From a checkpoint of a small transformer trained on Wikipedia.
Training: a variant of Muon for these matrices, 10676 steps.
MLP neurons of a small language model. Each row is named by its layer, matrix (up: input weights) and neuron, and shows model dimensions 0-191. Each number is 500 + 50 x the weight over its row's rms, rounded and kept within 0 to 999. Numbers have three digits each.
Before each neuron's rows, "fires on" lists the tokens most often at its 100 highest values on Wikipedia text that the model never trained on.

fires on: " of", "ial", "act", ",", "-", " and"
L3.up46:515448453432505529517527531564497403514526494476527522464463519553504563396441497546454525438457515451564454488507487513527549588589506433497453497451566500485525527515445370544478466488498532586545500541538431566554461492514588481471512441511441633539580472435518536536485549496447527549492580492469501491546413442522453527526529427516488507532466529634513514406572476508553478460491466563559482513493543449521420591510541378462513481505576431555466503611544519575565389585488499412488429430576566469409557437488536649426499438492451433548521512433485449498433476528619548513

fires on: " ad", " \"", "′", "ew", " in", " app"
L4.up231:440517586512499573395425429462564469493522544414424568475485450506544573507596426471543486485563510474477410498506524512409543520520502488473481536464506573486478520394534521488486410441409547533496503470549550600471509489531432476573533482469540505487538516490545491442498542479575506492630487552501563531556467561503506401455439463465492438551571568416515568503394554444550492439471422516494383492537510501570457418523491525537400579572530432546441507540530600533483474525477446540499558555478463476574576625531491457424589519466428496451459455478468579497505486457527521508

fires on: " ac", "our", "ac", "al", "ap", " Atl"
L3.up1:570444426572542443488511623485575477563462538533511507480471539563471468565546528492483571486458451513548463476433461475446417601555567486449460550418613532474379472456406480520481453485524550475498376422496522559541506612570529505488420471445514520490587542429468412416494451469501431521481548499460543451388500489463501529476469464478535482593454588516449451516543499527548509389507534474506471486538469477607470555492586497465517507540455542454470495495479466472507503475521524413469554499495498458526544558527541489503520529514468548466494523559422481487558491461538417558

fires on: "ro", "R", "r", "cl", "ell", "ear"
L3.up703:397447520597530448477475526483500500446556443504519545511481469443463598455510429497441442427586485435510441483555505470485546470538440477458663462501477473478546488498500502429470555636508498577427465479486547545511528469527590503558562499563476449388498570604524499524503622512523494511438533412520496455467485453485513429510517481540540588533439519510499523482556573505525460536572486567473460518559526550491465488448494448488543484509566444470509552420568456488416513443418572539492406616494498510444521461476546497473504417502395385492538549479512472524493525446664513491

fires on: " (", " ", " In", " |\n\n", " For", " to"
L8.up842:552442473539525555408512562495542564507447518468458524526542346533484423459535504584553499501433572487492422468439477483540550537540534480441395531519409492566524579513610459518509507464409494491518562443462529410535493538455542495552522506351512482492480537500383459465570519520477526446559512461524547462552531504565505471380492441511488510589597469406437560512406494545514455622515478540495526530518588556551525493506470505442474406452471430526447542459558562468534526467578399481503527505475562462525478513470371440493432503540540477538564486566475510506612524509426454565

fires on: "our", "om", "il", "ber", "id"
L4.up592:474501523435526499581560484433510543493399458481485465505493488566537541443560400448592464555511435466515382478601529472443480533499490501454504584480498566589474557536566591625498514458495376517469419519515604532448437425433503509478530413450435517493569554492561522417464579476492537467553433496509430563494562405504484511495506488594504504481417511496398525515452477461534471472391491525445504531434515484502371474424527471475516558487493418538484558389503553462550532514513547499449535593480479547502530500463452525434613569396412383442597513500520520574477439494521558514

fires on: " but", " and", " where", ",", " that", " so"
L5.up523:483389403494555651595535442440522540403508588539440541473393519519468419460410478492550491510577408415470414507523384554451490517561492590486496544571478498472534543478500451485596477457455459500450434556516498556434465521543541486500545504434431481495479478543563490525510597523408545518299532468462506492507461375565474511453507557531434484532559432536534475485533491543541488497534515480488542530512591430539502511534475557508487463475535473524488512445543572504526506536510480466511405551512534521514505507518498501524491538474606419443550534529481575449591444457523497483

fires on: "g", "t", "ak", "c", "ag"
L5.up532:517531446425578565508538536403521527421619523562473480482546449480506390525456516485465523545488591515596503549540526473493420565518481509422406495457506422386517557479466556515540442429630502514447453576458448378539583455538506535496515522445489516520539484552500496645460625555507461605557512502551492522461553572510483576542490479603484448502544476644470552426525444444524513465533506521480489453504450552469454462409434544430476433515511488539530531491556551465539484593489485578460506486438476505464479385572470490501503411483528564475491549406471543516481429449454465475

fires on: "d", "-d", "ore", "ne"
L2.up260:408500460464514558508482460540527462518482538546477536504460493394445535512563511419559591561480503437487485572539443449521374438421466475568518390508471507493445463513471512540524526447476572515538551574514496521527574520473529506577515402558529520536504431505423505462469491469512558579442538524685523500511501507565456413563444490511412521488516508437587571481573456530492511541464499619393467484413531564496452520466589558461511469521531419469513601585511581535588536522524531564548481535506510402391524439516503509450532510446435505492497462488431497566523435500501469525

fires on: " Sw", " Australian", " Black", " Australia", " Afric", " American"
L4.up80:528493513524525572450421422534438435498507501425515591502384602506518522492495510550525468444544502479539473460524550434479480409505519473553480500529394532544371496488504447483384444514474634374462507472553556441497450559441542606478408421494393565555513480521539495492436539503494567520513519610564571550446649509541561522535487522553569540524490397415585506506511457497542498557579459517499477503533481510471497535451522476501445477485537457583511498545586501498492489483490515457589528350562543516521520449523509439454417432509496435543592559542546570453475477515555407466

fires on: "-", " \"", "ony"
L8.up48:503459562478614504417483607494548470491510483497491470517512497587558521561425412508516467418508538476574405496476527500352501504487475513479493576499438493502524536477512510388393434512425519452511451537478531557459512480481491594572563519479548564465593485543420509537495467479493524423499494513475482558541602542514406446473526633464446528532461449465472608549474527546572512541434470535496511514551497478467442484577478504627447419550503489599420507474557507511462412474442496602478496471470502527449501530448571489483499475529490590458508584550503491485558518511417468445

fires on: "-", " un", " of", "ir"
L5.up12:507486545532499523481535462434563536506475518408471575502521517521473449453540376483530481440528503520599524564408546418503504530488481374517603561450558471441478503515549575504502553487458460540464453582464467485512449413409465497537579502510511452514581413445440477482496526463456524499451545539532451503473509592541569511550393508511390444525488453530495479487521449534486497476550481522659575500494506496487470540576485536558566538542576537566483554501591509481527436520540501492668495534391541474503553464481408427512469513478549523557431379525551505534459466536519513556

fires on: "j", " j", " J", " y"
L3.up450:436519529614465503522537517538517539513526505548462504508499525569495426478480584397391472421434500422598455492482495516497453534509544510485503524491534492449516444472654484549513446564516496494468537478475555435442499573429542457437511404489538525566512490567453480559510539506450484561660553405426440510538407426442594491537571479555452577469567568504453504493415512476425537485465479529469529463517537531426555443513493490505486485484508502547511526544452509533576440477431423553514484524472510514387523443488588546530519389411561559559559508477505502448580399436473509567

fires on: "ice", "isc", "ian", "inc", "and", "ile"
L2.up154:518484551543479481488518518533537421433469393579514506522485509477492414446562539555513497476469546529513496496415390467547544433526541537487450560516531445421461561577496443431489510548507504534493557524504500563495466464474339534487464580473620470486485470552525564427528439527526460529502561569454524434575522486452535469535530483491504587509519458509476449528547577572521539468555511521431558463488488423389513456508554604471605538571542440553431495495550523537505424575461513530493571468514464413438535501630425534532481489497503510470475529558475502451528485415536634528

fires on: " ", " and", "n", " Texas", " the"
L8.up967:575540532487582508475438533550503560493534490467471485435400432460412429506460550403520543490445514525509538424509429381514473554404505577494498599447472613525490498555475539488585504531454577524440428487415571535602450550497502490441442427464511531489439595456480421465480490464483472444568528502577464581582539508454446417492440518499486563511543499477468452503518445515556580469499511562519467457548532629490480486578467532474502535544474482457514538541350527549534450462513463498486534481413536564479388457562471548491520464558608469474550475535469567570547515524575479500

fires on: " on", " le", " j", "ile", " kn"
L3.up559:476456518553477491484572549485534423465427481562508475498441539513565440492544497568486511425482578481533499532512507487384600446500474475474467464561560513425530436467465523506627413491588508490409440612552515555519538459521451515535399504486531438428508476455500534491590438491509445577540509495486526525474473498472450577626514466496394375500526555508486525482535316508538484392477470518533442443538487405471555485553449563475474457530517487505522619431483575510496479510436565500484479554507529474525486615584485513488608435465503368422504426528532486531540489493591493514

fires on: " ph", "h", "e", "ac", " Ph"
L2.up535:509405413548437367477503576545513566355435529520467565467414518560495504505405539489525525468461570461490522514428493473405512607508508461428507474488602474484403417482471603436498498604544421483572511479550486515472489480555453497430556506507600552478580574462435493575458574536514530446566513535450509471464521520452510498562480523481518463592542459417509449511452443525619500416493539464481382470525425468524485547510481470503485507424548494523533552508587472475527553438416526451541485555424505513463506523480514507533466515504559453546398512552500506387561559458567535497

fires on: "e", " for", " is", "re", " in"
L8.up300:374504428581496477399480475633474476465589430424481506515454482535478592450549430497566490516556488561549583474500419500481509409470546532468550497451508389455540554514487534538566419407453535438485510475377526396535496516531471564515503560484557416513531540496485496501555564519506420444506555427530439535487594605488509494512524518416570516593456487429489586582507420532509505535398521532470527465603517508504499513494564519480475447489453526471482571593540489517520562472514484473601512523479479476428498449463621542497515520514405582509428518555488454443537564493402431456

fires on: "-", "enc", " –", "emb", ":"
L2.up222:493527469510566549496536498491563466598475488494491550465475475417413511479476466497509506492542538508486466505462543456579530496492553550555400552492572540463559499419493507584626506487473475579534495490428527512562517503603557469570485566569465436447553471552570470566469545525379423538516559512419502435502520574569585448448485515545408482480536452433511521478428439596464426429447489476527548391470432504533470539507521462569542601525509572532566540509496471498516464462574483403544516487458429450515480459564411487494504542560540481461411515469536497519533564523530554452

fires on: "is", "inc", "ish", "ince", " by", "and"
L2.up1011:543492576536501404441527501588530438415518503568533544509428460457507480507454445500553499446493428596470525460446362499529459447471573533552426495494508597506483549494569563509584507433428544489530539542481547475485434458507412478489451530502490494442551443548441498445459469628534509456356503477462516424545490508553507436535593507579423556521533514530537492530571445490514593612463466483580489446487480594431539489432492549483552572522462530478549499492539535540573428582521476434529608492402539508575542558566390510523495489457465534607530545441455416456531506515463470446

fires on: " "
L4.up268:514425541541596566456498472495437532534583488505456555464469420435506481497442556519504511598425463468484427496503382467484609639480538532500437571559451446461554514512554461407564559564404494613577474505536502478473547579502486454499510477451401455419500582554485534536534576525510477480478513518517464467533502539444422507492395472460451491545507480531493535518477499501472636547496599447568487556515578557498581461522507553501424399410492525513452503552542485584549471556448525446394502388514527563516508437466543475480549548491505476483479436531488603465539427494577502461

fires on: "e", " is", "'", "g", "row"
L5.up40:513456496516448497516522502557503456469469506464537493573512459421418540455526515506392430489545404433603484588535467588421461496542450501488577452455496473372438538503445571549565536478477523451544432512539500477484515505504511631451450524518485498595588534540403654499503593572601523481510469424511481521514498455491509507497510553501545513492425512460558517444512532540494458528460505538519507466582465460465514499476517475555431502513612573516485526544551474535459521475485468569561392528613492497496499419520492570516597496498475536480515490368442547476491475506462446518

fires on: " end", "ill", " back", "ess", "e"
L3.up276:496507464482507447484526409496442564574528526478503470490435377502432556517500531482515570523357414525534511484502549446527380489500552507475454573486551516518458567550413515510423460549455600476494407466510449494577497431555586489536544437572544478516538468533455474551456546597447447536454475477498513442507583463437555466518432430455564501585460484526426514458553529539517458432502436509493547483570571520441616548511474466519498414507522479460545469481494577522493615563459495451516472572471534573498528565427478474417457509556648539508485599489419501565568534501462486550

fires on: " to", " in", ".", " of", "′", "W"
L2.up317:452440597459538464438588460641487506519448447545504541531560490459458533546470441452546550439442507506425557487531455581475390520489389496574438505485577512510480570534396524471510476491516631584486506494523464472481462464499502450426524514409478495553487482533573442420526463407431476530511599477470500501497527454463608546543586393408435553599537526519453492532494487482476509462556493482455566518575556526408470533463470518451499457528531493496504548509491555512467518500476468436472570580469512541471503487438450614493477482466525494533437462481537521556516444475498516469

fires on: " in", "-", " s", "ial", " third"
L8.up295:456502493501528504486570582548493447556525409486600508564383441481467499480477475478517509514536426485516520537447509422556498509442454525455502498387454470481532555517540393521547423524591450477514481530457420551535486453467444427462460471535510615490491419595465484538491513475501400479541531504429460508518538443528497514463473445503440578544500558466544532482525497542354509443466442496440485493626547468505488512559477466535462521509530487463441514479665522538573514548500556465493472548482520486448549515465496535486493441577454589471559517512460511539483424510539557525

fires on: " on", " st", "-", " St", " Ind", "iginal"
L2.up602:435510529433525500525454569425517508514522461460519482541437516459524485475556406511548399541554522546565524558442486464472521498443459477567449468580460524550451449493499480475529408481488471422553411553491451556487466450444527493512495433438521568518519457506518499536518544534536481417462440504432480508629505536440442532448574494548496473518479511427487513485425453546402575409553471501405439470545571534574428407522455503520518397431401554551408517470440543530512464551479526538560559423546523514482654461450598638487503565487522543538555452472566556522512438550481505501

fires on: ",", " and", "),", ";"
L8.up941:515487472452612564570412527492521534507493556507490507524446495470523540441493539446468371506491474430517426496462544466529517507538473619485648488558422533522504554560536496418474435614487413509469474522479491554450547579522458531495538462491511573490522476526485437545482490554547553514468450449484521440475446491484475413428499510503431570542483539496557468471362499485578547467415518509549546470485542473537503434471484569484625478500479523528473499429514553610549360485441499533458529563461501526516472543531494572451470573510559487449551565434411526556590464405500563508

fires on: " |", " Award", "'s", ".", " has", " medal"
L3.up969:498473487463479533516460529489481377502471542576489538557581570554547507504434456478486536484589553527511497514562518454475462482470510493472461509490467479513447434535495496449477467426498446473448405535515515602612457572437589473551493456485455466548472506466507466409478512531420500443484423519380461479471497562529494441405424496553555468464490453489523521435550498642605518526458550555518518482569488522477524487460422492524497489387462506490491488541480501510512518550488483468479619575518529436412459585544478506486509459501472466681478491454582591459467476493550510499

fires on: "im", " v", "se", "red", "used", " s"
L5.up618:473473475491505506537523404553564509553472529547527541573456468566436550416587544524523367480516413388483506506559518483504507522414457475481528584498494561511384588460469561460429530439441503490391467487588504590455540626563570443457493516473532551583439531546535547511599459508509439476534516460445538526507593558486476508530540433534433532459447454472552587479475499513490472449553526413450491482587476457459518501477531493598521474479435435523443528527439514525543491570577456426431459545518498587441475435470435506403593498411618538487524485561528500541585563461443482586

fires on: "u", "en", "ie", "oun", "ia", "reen"
L2.up982:463504415425519472476509482405543544501473456523496603461533431549510516503540445428541519444506404510562513582547585508619465535523500535531426577603447556544489511457524500511491500499562464479493412482486545585479540478596415504470503535505571609461518524561531459537477485574494531505550460426431407519501518524486486448442544481460491526526470462618428462517463579490564489412450567418517476449513515591538432509535462435537525563555447385588450473512582595415558455461452458578482527502490432508440509504610539550546493479435512484498471564530558455497476514488461536562

fires on: "=", "|", " ar", " con", "p", "ig"
L5.up251:585438504572528525472533531482580499407532490551494549484531443527534526446568490495580553525419493482456500453521485474542393510533443503411508579548424506455599499568490453547518490551433524563492455506558575585510521501479457592453523448436489494452528546501392497565492476520403474550511498428504460522520530397516501554470471598479584485516499421469582456515463428493422452544501600444531497549500588500459470498559507577513500450371513516466483616526516485540503482489557526519445461486472520583470557551458581476535480470521510457586328487479479584494486450465460534576

fires on: "if", "ep", "ov", "ic", "c", "v"
L8.up331:460465478478593496445555598494548500463426533570487499535573463515513491493536519437560455544493509521501488416564470468435458648501422516547548479450409486488494498412458494446465467503491572436447516600627523485553536422388433523453568537498428522532504542519533460562497591525445378452460469530432489451482551426478537564472472550528528449562433399464581431497441472563538509446486444464580555508532503492467524453444529517475522497545548576480478494565556578532413486554517466419531471468521492429519441576499539480535469492493572549450621367568521487488470464497468564482

fires on: " of", "ig", " $", "g", "a", "eg"
L2.up9:425526511505499539509452486458557483534512540478393393470508500525532498502512397548574398471513564468402507575442365509559493492536480525500587558609540528485497509522547523481505512540528590427464515497561485570520401493478542471474458533405486507532556483520461521446479422448511473445434555542487503549411478441515504457530483505481550530568530451494522604530591457557579445447493528547416424522482460451519520596510542513445467518553504399508487616484458648463634525440598519510519442497502468579505484498482516449525511520493558483524514513527520467530412633467439505456

fires on: "ell", "up", "ard", "port", "end"
L8.up177:321442501450541534476590471525506465497477590500453530534469582519424451462571526416544478482426575536531433494521487563529522497529469487376465453438503494571530489562459471412452530450457421577487471587434555416487525508485467510547514454519555504490508487397538505461410403563500419484500507422669476456511444493494498501371504460517538511422438562561584555581556516518498510466518575466545524508450522455532593427519490467531472534514475475486565542558483450519565548434485446582512498593526569419526465532560534578572433590458536550439507514528478533472468505479488408574

fires on: ":", "ice", " –", " -"
L2.up736:494491463595458566476480487501412460515393459543457560537456471493501464577531427528532441496567541526551425515528539495517498409538508473501445556540503482394524541463643476525598462501440497569505553476452550393398478503564578444557493471566476569512500494484541449451528452483452537466445538548433449520548528490537563513496577526492538533426394496502536564497459490477532429547475483447511620547466426543511436418492519600479611522395611523513456424531615492504563448553548529446517447526533448438498473498474536448464461518531532530453483540535493541496429461485487548538

fires on: "p", "l", "ro", "ing", "pl"
L4.up334:479513502463475548517495486523585600426460576477470510450540450472438489463569457491484466462522465559490482603486493469482482470615496486483519549461336473500631457621446503481519569469556394559517488508564539471515705574432575501432530553501540510476495418545490507468500421579533536527512575505532484487527561460529493556527494551463495468367555553419486511555518497528513487441416489494466424573473545439479450460500423446506441446520560486509530426489564471580494532476451552538418420476472582510529503553573499513505498489567483476523572462541509470469530475494524456598

fires on: " v", "v", "w", "ly", "im"
L2.up903:491473548499499481407426488574585472444517602538454582522485424531471494505456582506518395528477497462429472562552456532503589503478467435407439560474464499570387523510563487598503473539472610449409474443512530548530555467542586535545372577455517503573504513383519505587476473418460453424530479491492478469510573467570541519501534509605562489523489508488432628514475483602531474410437606460511506559529561507468481531568494440544554522519476461532436532483556527552532464521531517440488466405468435525496535571475506478576489465533497537535485445507404536535583513450479422459

fires on: "ig", " of", "-", "ect"
L3.up629:463466525464503489477469470448632544491398411476458455510477458441420573542512446512427475478425612517541496481484521448501604481505534488568519449536607512482529614459499520432481520599496519434438418565590514449546467501489542449594486506445519522540464444456484542519573531488478443532451473518556487479490502476551466608540483448480476548500481536490496538610551532592538437478499538584544455434554462491546472555527537584506516532494558531495519443557501457517490492523442410546577527567454479563515532550422504492518509548434467443543501414551473426509499546401485447606

fires on: " well", "ately", "air", "-year", " years"
L2.up739:540537413564441526493539558452449572421501526584475469486585433559565547575466414541550484494531443459457502622583537596440505585584579503502525498518425428452446467407576565489604512513491519513421444573426575550423569587543536465449555476473461576610505505493474498486634434523540377458416524472481437407527524511410536571527464508528468514456464460465519525519645464597509430507454483501503519514420496526425590548497529469495479452456411445515558564489468599473473445496488508549510491522527475462475509549530537466419443455491482458500478510535440507543492461466610483551

fires on: "\"", ".", "les", "ard", " by", " back"
L2.up715:621540510420483503555449473506518480467407511520565548465500399599439504510491376435547547495499450518560570449536512515443562498371480535488526506568479544527574461557505534481455465469463516490496472543580535571452442397419482519459480572395468464484468505466520507519487490439532490452462531509444463408543609527562491440520490541578486510612522507438551570516471487532534474511466507527457515446473645542482494560501542578432504448500477554514489476470515498452457529554480539515433578574473649547550543471472524472497563509461532550455513461558531483532467468442429407504

fires on: " ", "g", "ol", "-", " ("
L5.up17:486457488520619537497558530470538485515431501465529453477584534443444614481410500565471494478495433477565482511544474465499450553490532442615576505547446481477521491526543432520468331524364545513450420600538509475518447457465458483456458543506486451486439495470485575424476484482514488519454511509525460465554418513492437484485554517506541492530519449612558542452512514525499541551418509543563503490443515491480500513508414417520521661480609490462454462551489489452509424530418459398585577415510458484349457509516538458540435460478571572484496555493442614566445549506536437492

fires on: "\"", "ough", "ep", "ent", " only"
L3.up685:532532429542504476479490588486425507523422552502440542446439431481494587489497471475384411544459503497512540477531471458515519523490538462523549540482424478485553492474552476532464409494463424535518495543575509393534434446561582593500560523514523510512451538457440520506584519484451459489552579549448380482490554501440528487518580464430531582430437447515528464510503482545536446464473427499526448494535506493478548506557499457469455536507581561489488577449489474547434465452541573376522562532533516470560531542449451556387493515461549589442472568524485438565586516505460456484

fires on: "ic", "ac", "e", "u", "re", "anc"
L5.up752:492466497509474512474502507474524486473369542484399479457515452454505509542562555400471474480606518473485476545454428527449521583586539542464496498539519523466572457524500544506424525523507468542591419519466503466469570561491448499447525497459467450459529494586558536556438551567546509581485540498435567520481469474509628535508504578452469530543425522551608504550441531435466438440481550385413460531548535489569586528445520551503488458441495418429462478448598421606577568487429521488464497486435534515563391499529471480444484484501594546517458380522513495438521567512563482485

fires on: "\"", "ard", " to", "p"
L4.up681:477479442532573392452491447495426523487436459502490557521437407537484532484503458347432551498494450538465563509446448571529510436491488501466523515428562491520492430419539485456424457412372522511475530500491577490523501560547571551419489516459455545507554527512569529568476613465545496467518556478438377498418540514518484520557523461505502597449519487475457550490464513530595542510549482506556433432476481524568517453455446524497458536481577570464470571506599500538398569441537568517473435550547617565580571505434534543484593462392453477453513464546473500509529382478539526432

fires on: "all", "ile", "i", "ian", "ell", " de"
L2.up758:460487470519519559462508577481582506486437451565501498509514475449458609427528520470575564505539644492475417508529355477598469534475417529532577551476457551503522464575522497489523491432514383485474478501502465547568568460436397467532477565499528513610494564456474515495570526554511380579552502520398463558546558488487414453514511517414502467513616546590536536528582535568545513529544369444405490562470495396502487505496563479457483456432468412545519494582529509476512483500440491488599587399516571458435474494460399515458476495454509516550567516526519528453492517482463593556

fires on: "ag", "nd", "id", "g", "ed"
L4.up97:501463448472427505469399596468529480479545543520460525567503537485515583472467522535431431533428481457538515487516450388612475531463428545457499458463466466526467483416542466512480535447494561533434412514497573434527507514491403486495589522575480507501426532560492498529495590520545453530546629494589412486523451511581586538590536466468600477574617531447394514458561447595518466440510511478426569428465449522493482483496467501455526368465426511468514534482469529534623536473492412405529483463478498460492498519499500552468500470536493562472478530480482528631563421467482443576

fires on: "r", "ir", "ell", "or"
L3.up681:419513488483539560490495487474547620489517479534444570444557475460423518508546446447490541428561436517427511509445410468446513446558473489528537491556491485510533513499441499434517514517520446611406447643448579400496457508502484543527477457491479517497528498529458574510488558460593542548480449471515509504534545442497557564575480549461508505452530427534570538563459481532503454580480548528521542498366575440468437491542531491419512490537505420528485555436500439508462373496489468559476423564577511467503589550620489552474434504437500562487506480556510557535540512381555506467

fires on: "in", "l", "ot", "r", " p", "pl"
L3.up285:415575508456526504505476495431610628524462497496595601385504417499447434470538499404435555567415532538480554427489431528448456545524564486519511469552525493518626545524499450495569539515434432574466481512550508512514608522450449456542515490470540449402563433536496545504420481416473457503517546491450376456582483415447478542496460525503491461521499537520522596549556536437477524551544577493530502501493542482515510471519529514425516472484459484509500423549561479543449509574482535505455481438423466431466545490476483590504494472493470594474560641432474538425452417455538489528

fires on: " He", "o", "le", "He", "he", " she"
L4.up43:487446452456434552487468526565495468561489503530527577494451537538568476532393631428485518532485438472368454502502395478590470476506490537489522503547470466525511510582449471561461499449414469580463493528462420517488551525589526518621445462485504544501456417565526450511530530414471509549500508510516490580533557569469575527472475611535462532429486466415408561486561504448522446478504515483439433427466555528557510578610499551520509544460564503476411506440582507515556571486508604489521551557489427468516496514439515439515515377417513538468519481468459548486470444508512532408

fires on: "p", "c", "ic", "ist", "s"
L5.up580:421523596573547580557524485486488513469432561454451504514469459515486371470471532431521544512425453470580489454545523544454457542507512509571526530502467469436493502472467525525537486492528502473425455555545493525522479373491561459524468531443519458395555448528559482522543445456484442484465422616553411447517538540482477617495462513433493566479496458497571471551524476485445496462404659498442524435531513541461463479482489427481537475518540518543456530585453500513437435533494542464456438466501496528542517594620460465544529496554543525516544509510516442608449565474484506577

fires on: " ", "re", "-", "ol", "ific", " ("
L8.up41:511500551536537573397533514424496518484441492396554432503438550534504496508426511562610488561398428564521483536508428498482551526491572445569511481475442452570508494469399389439460419495564421472493500545483610409426493540490549584483520473540449540582554496569508514497477488477569507516490467470411422541491558487540530564440456576406440551520469367541444502459392507518531570484516512528530476615429549487465465613537497488528497622465531578496444469596570517496475506482459522470497499516536444508585423554528475494483448496496620484430533466480419487471426486548578435610

fires on: " to", " ", " –", ","
L8.up659:571516545501570535438478436417584421456440393490486553592551472456587536454421455539522501465454459536596437446449463559511535487497502520528545507527482485455556459494475449375529513586522542661581473425563541515474389585467561460527435429491457553502501528514527492545461586520498528509444456501429533422458455612508473552509442502581480495510557497472479519476435501524369448483496448466554519489561480508511579519476546498582574457432562496428463507443493519527500478437473493482519468495549497459481477543534462574505533462503597473384519506584578524531506442566494480493

fires on: "id", "od", "ar", "nd", "ct", "il"
L5.up437:457506466403510556530612579456550482518451499403512394532601462494461565410503538506527477532451439452507487544466476547444449532595433567502551573513460437514430554483533543484467493544482583418543451596478518468473487428463514599568556455509480534502509571552569516401463541598466484450527511520569538430478577473506402524403501498571431509512452522543477446531473470474546487375445431534390459490530584430526462490524521491587588425518532481473495483561530498524537520549495543515448441448509525465486491586461520548443576524501516477424503537509483503514587497543460507491

fires on: ",", ".", " of", "ost"
L8.up723:477585469535530533398487532555521568456511450512433551497584573492539544541624451530530452521513512529504489478502493536498468494487513548536522541528477478492507498445488516576542485527544488563516556431417544544482512530578492505485492494561391497485459445476623428496405485515397448447440514487534467503544557454494559510469470442449528478567561444462388470495504510475451425514441482500509567523596519508399509568508526524432431440629478575470496561528522433617617432583439475403430447589499433538492466441511436558528490436544523481441478513516550576494494471461505518411

fires on: "ell", "c", "r", "ro", "p"
L5.up352:431507547488524448584549452461453440494446525536534405437462521546481458592509506509487507460535491525498516492436557529461453512491539438513512627558452434598501554421491538463502431606452582498442480487432574523476527493508490530472455530507469515484538505560437427594577644489559526493555463525522515446482476459471462503514564532534537474536556489500641498623593469574442489532522439517499498485623475431454487500420536442488444458533519517402478544481542449530444496473478588505513421507506572519521503436543471500536413451515438446493483458519555488518577467452487594511

fires on: "ach", "g", " th", " of", " g"
L5.up556:495581476581534540576436417512544472519492435543462474502466437573470535557474509502581458565531538411465527518497501489545544583447486497518569583468409522504470449545502514528489531521480523474459530475573467517550557453383508473530452512482572419501502491361383461540482453501562433481523515524510454505533559444453512461536570518444547469555466547471491482561483494517551412460497497478518498475522418507516505519485395593500501453531506441434534501432477431466582488501452450420596514495448480610555561590450428440557506433503525640498495471448576530511508557545473431489

fires on: "ne", "nd", "se", "ore", "ge"
L2.up682:517509436487485551448405404495455542497537462482508534489509433574401550477489445431596544528487508441498458519562469382374496469472518513531564523467469526522557544515420508497448490458578585514510512547432495491498504504448557512485520475330428545476531645582492417444515462489437496486526476433537551506538460475446477450590495545416467621566514527422437507446534425540501519453533590589492457453482442557509486580531515536457483539559477492537483538476496477546558460529533544486432545405537542470414489485594488515525519606502540468499485502482466538588475467477451485551

fires on: " He", " She", "He", "he", " she"
L2.up159:588519484428428570480531471628474492464483506530510462540507489541407512578477568424605466497495442424425416524506487512440512429496497551544521485492576460457467482522564592439554584443476488495455436515456446511547426476484547492502484471448514523504506459577494538506545495490497439529425549521530523590532533492553482509502459470500466553523565448504507574492461445504567522445514528490389536446515504612414477633634520500562461544455618549479487473463507578490376534479523455520428506568542538476444343506522577571532535473472459415418522466480460461404484491481389538514

fires on: "ly", "ather", "able", "ince"
L3.up804:510364497577533531508502575478543441473485466451540535468515457442562511507577508483518417487539451534406515417493514500463453568568396578455589490502522544450439492359583446562552466520521526459536528500554460479409434492477422519567467549535507440543459537484576517492544531514494427427563603553488349523387528586595507436551566499470438425546465462525531474489465529469507483510509488586521487535548527513534465521523422512539443436482503501580474519514492459464583484503436514465489493512517458618529549518496531442567488603518493425471472516601523412486551433460474486539